Weights of a small GPT-style language model, trained from scratch on English Wikipedia.
Training: a variant of Muon for these matrices, 365M tokens.
MLP neurons of a small language model. Each row is named by its layer, matrix (down: output weights) and neuron, and shows model dimensions 128-255. Each number is 128 + 24 x the weight over its row's rms, rounded and kept within 0 to 255. A neuron's up and down rows have the sign that makes its largest values positive.
A block is one neuron, or neurons of one layer that tend to fire together. Before each block is what it responds to, as a language model described it from the Wikipedia text at the highest values.

Numbers in tables and dates
L7.down293 [122 136 135 140 104 167 140 103  64 134 122 126 143  99 110 123 105  99 105  72  99 151 131 148 144 132 164 136  90  65 132 131 126 159 115 139 131 102 168 136 161 117 141 160 134 112 156 128 141 115  86 160  99 122 162 115 164 132  75 144  94 172  66 140 132 131 107 177 150 137 118 133 174 129 140  96 159 118 102 124 103  94 127 141 156 118 127 124 141 122 146  89 153 111 102  94  91 132 125  73 110  98 137 126 155 106 104 149 124 114 139 107 113 143  94 131 122 132 159 155 122 109  90 106 115 160 106 146]

Opening parenthesis
L5.down16 [112 163 142 138 114 144 100 113 114  93 119 138 135 140 139 131  94 128 133 143  62 115  79 119 108 130 170 167 123  85 108 105 127 169  85  96  88 127 159 110 126 125 130 172  95 110  98 151 112 116 155 131 130 136 122 121 131 135 113 121 159 157 140 111 101 131 149 144 144 132 175 141 122 160 176 117 129 148 147 138 132 125 122 130 100 138 117  91 147 131 117  90 153 157 131 130 117 148 134  94  95 154  61 117  97 155 113 124  89 165 142 176 124 142 152 162 149 134 176 115 110 129 179 136 137 122 163 148]
L5.down57 [107 109 144 140 160 117 158 143 142 112 149  93 135 164 131 114 171 106 140 117 118 109 130 123 138 132 140 133 115 116 143 106 132 125 115 143  82 115 130 143 140 104 129 133 125 157 122  78 165 132 170 160 100 129 140 119 142  95 127 128 134 150 147 132 122 125 126 128 108 115 115 129 111 127  94 187 123 117 158 154 159 141 140 132 124 128 183 146  74 136 156 170 163  81 114  96 128 129  72 183 150 120 156 154 143 120 120 137 141 139 141 101 155 128  69 126 148 119  94 141 181 117 136 111 112  84 148 105]
L5.down149 [127 140 135 141 141 135 154 134 112 152 122 162 169 120 146  98 144 171 196 156 139  91 106 114 153 104 109 159 116 112 132 132 152 147 126 155 145 111 128 110 115 128 119 159 114 181 162  99 136 114  94 103 144 114  91 127 130 129 159 128 166  71 169 157 140 136 120 132 129 140  99 138 124 152 163 137 156 111 114 114 129 150  80 143 171  95 149 109 150 142 123 134 115  70 113  83 118 162 108 102  98 162 112 146 122 162 111 168 137 125 140 126 187 134 122 104 130 146 129 151 101 135 104 135 145 116 138 168]
L5.down207 [ 89 107 126 147 122  96 180 133 138 128 128 153 140 136 159 103 133 142 146 100 133 116 119 139 143 120 150 168 146 130 133 101  99 111  69 138 170  97  96  99 176 106  86 142 135 107 127 110 110 131 105 144  98 114 116 146 120 153  75 101  94 108 148 141 152 110 128 175 114  96 136 138 145 111  93 131  98 138 134 147 116 121 122 137 117 172 123 147 105 113 168 108  99 119 151  94 137 138 133 140 121 107  96 116 113 161 185 138 159 107 108 107 140 110 129 126 143 131 133 113 138 122 142 127 109 123  90 175]
L5.down343 [121 122 161 139 110 104 141 158  99  71 126 111 149 165 136 125 226 144 153 116 135 122  96 153 131 170 158 109 110 140 140 136 112 148  65 119 116 142 133 101  88  95 121 121 120 135 125  71 154 144 121 146 136 104 156  99  99 124 114 103 136 147 100 125 146 130 143 128 113 123 119 156 162 138 120 109 133 135 120 116 122 114 140 125  75 154 138 136 100 125 107 153 135  94 156  59  90 124  58 149  98  94 122 141 115 127 101 177 121 142 160 123 153 132 109 141 158 162 138 157 148 146 154 133 143 126 115 124]
L5.down353 [118 112 147 132 133 115 111 138 115  76 123 105 118 102 147 148 128 139 138 160 121 102 131 121 172 100 137 133 111 112 116 120 118 177 206 122 102 161 135 104 165 126 131 164 115 158  99 167 123 137 113 165 117 133 167 142 177 143 104 100 123 143 177 132  97 111  81 117 107 117 108  92 101 169 116 141 134 155  88 101 178 103 142 123 126 145 159 125 141 140 126 156 134 112 109 115 129 128  94 142 123 128 156 120 128  97 146 173 122 108  94 116 103 119 115 149 151 102 133 137 142 121 106 100 154 148 129 161]
L5.down450 [138 110 137  93 142 147 112  67 138 108 127 126  94 108 136 174 169 113 130 128  98 169 122 106 118 112  96 134 130 127 140 158  98 138 139 137 131 104 127 151 114 146 142 113 118 137 131 130 113 110 119 126 133 123 158 119 156 126 128 102 115 161 128 134 145 141 126 107 170 163 121 153 147  97 121 119 146 155 123 172 183 129  95 102 166 119 151 142 192 175 131 132 138 101 152 140 102 108 112 131 180 115 112 166 148 127 115 105 149 148 153 153 123 151 136 118 120 141  97 120 119 123 140 137 142 107  94 125]
L5.down511 [ 97 116 157 121 118 120 121  95 132 114 104 134 140 125 118 105 133 137 151 125 111 129 127 143 157 100 119 126 174  85 138 131 136  96 141 126 156 131 132 116 120  98 146  98 150 122 138 150 139 138 145 140 163 123 133 151  81 138 106 106 128  88 157 161 129 125 180 137  98 159 143  72 121 121 105 130 129 121 117  84 109 121  57 110 107  78 146 129 141 112 115 123 135 115 157  74 134 114  94 101 156  97 162 138 129 107 109 147 163 113 137 120 108 153 113 149  79 125  77 126 147 114 115 115 160 134 103 118]

Table cell numbers
L8.down24 [120 140 141 126 140 119 108 163  86 118 149 125 102  86 105 187 152  89 156 149 117 161 150 104 177 184 137 137 122  98 140 120 130 116 155 143 135 124 121 131 139 170 153 162 169  76 156 124 106 136 128 140 147 118 168 145 133 140 145  92 126 110 112 122 164 138 140 117 130 116 140 112 140 171  97 123 141 159 103 120 158 130 167 105 114 130 101 124 112 109  84 151 114 139  93 138 152  82  83 190 161 136 146 141 154 155 122 144 138 127 124 128 127 102 156  99 119 155 139 150 166 111 122 134 126 131  99 141]
L8.down31 [139  84 127 171 129 107 128 187 147  66 121 119 179 143 141 148 137 132 157 129 106 112 154 174 152  93 149 150 100 150 121 121 148 116 125  82 104 173 108 155 122 114 126 143 118 109 140 148 106 159 122 125 136 138 146 115 178 109 134 113 100 118 126 142 157 128 104 144 119 139  87 140 114  86 156 107 134 118 148 136 185 147 110 147 173 145 106 138 114 132 107 123 108 117 159 100 133 144 156  84 135 144 117 127 111  99 112 111 143 143 143 108 136 123 107 116 117 141 112 141 186 134 146 140 134 163  97 138]
L8.down53 [172 134 102 110 143 140 181 123 149  98 111  84 135 125  99 103  78 106 148 122 134 137 122  84 143 144 159 139 152 129  89 118 105 133 103 124 122 121 122 188  90 144 114 148 129  89 112 110 147 125 170 153 151 162  86 133 131 116  77 116 140  79 148 149 150 144 157 116  87 133 138 154 107 146 141 105 151 106 102 115 121 137 152 107 118 127 144 115 159 154 157 176 102 150 135 152 118  75 154  84 160  98 109 149 106 118  82 146 162 143 108 119 152 140 101 152 116 122 127 121 154  89 155  95 142 166 180 131]
L8.down63 [165 149 120 126 131 127 163 126  98 120 134  98 129 128 116  73 133 143 136 148 114  95 123 116 157 131 128 152 128  97 154 167 130 130 138 139 140  82 137 149 139 166 147 144 173 113  62 117  90 142 146 128 125 120 212 132 121 140 121 129 104 116 139 156 127 156 147 104 139 141 133 143  90 188 120 135 138  87  87  94  96 116 104 129 103 157 138 165 123 136 128 119 122  90 124 133 144 130 134 122 156 110  89 106 110 117 125 128  54 149  75 124 153 132  93 172 119 108 108 129 124 106 126 167 110 129 144 100]
L8.down196 [131  75 141 127  75  98 108 126 131 124 169 103 127 104  97 122 149 129 116 141  68 136 153 107 152  87 129 159 129 128 119 169 134 112 139 191 171 125  95 117 146 164 121 106 100 136 116 134 142 140 127 136 108 121 122 145 105 127 116 130 106 110 177 155 129 205 125 116 179 120 124 152 107 116  92 135 120  90 176 105 129  99 124 118  86 119 170 114 160  82 114 141 142 107 162 120 132 105 148 106 135 106 124 111 162 165 138 105  95 152 129 120 116 133 179 135 108 109 132  56 163 124 105 124 122 142 155  83]
L8.down388 [188 138 120 109 134 106 117 131 121  85 136 151 188 136 102 130 111 145 135 130 116 158 157 141 118 170 123 129 116 140 124  83 126 193 130 114 106  93  70 140 139 152 126 150 117 116 142 111 120 119 156 160  97 130 104 169 134 181  96 109 140 108  92 145 111 112 174 135  89 125 122 134 121 113  97 155 116 129 142 128 105 116 145 109 122  94 156 108 133 157 132 116 163 140 151 128 118 113 143 163 178  84 106 127  94 121 113 140 139 111 112 135  88 111 113  91 101 132  88 111 203 128 131 142  98 143 194  97]
L8.down398 [142 166 105  78 106 100 155 129 153 117 141 136 138 138 156  96 155 131 102 115 125  91 107 129 127 133 157 153  94 149 148 112 148 148 105 131 137  83  98 150 132 164 101 150 136  88 129 143 130 148 112 134 146 191  82 158 184 157 114 116 132  80 132 148 128 118 184 159 122 167 132 109  99 156 159 146  99 108 179 155 133 136  89 109  99 129 126  93 115 119 107 125 133  98 139 146 107 107 164 126 131 115 153 133  92 108 124 160 145 124 137 166 154 107  89 117 101 106  87 152 166 145 121 121 125 170 182 120]
L8.down435 [121 134 112 129 154 134  87  94 115  96 179 127 133 163 114 124  94 110  94 132  72 115 131 142 136 146 146 120 121 162  86 152 156 133 135 124 105 108 136 126 129 157 103 127  96 118 158 113 129 125 162 153 109 149 150 148 112 137 135 157  85 168 117 108 143 170 134 142 103 130 103  94 150 107 119 134 177 141 107 126 141 136 139 101  88 140 133  96  96  57 111 172 115 146  95  94 138 142 139 134 118 103 121 134  98 134 116 150 120 118 159 118 143 134 106 127 121 115  85 141 153 104 109 144 142 125 157 137]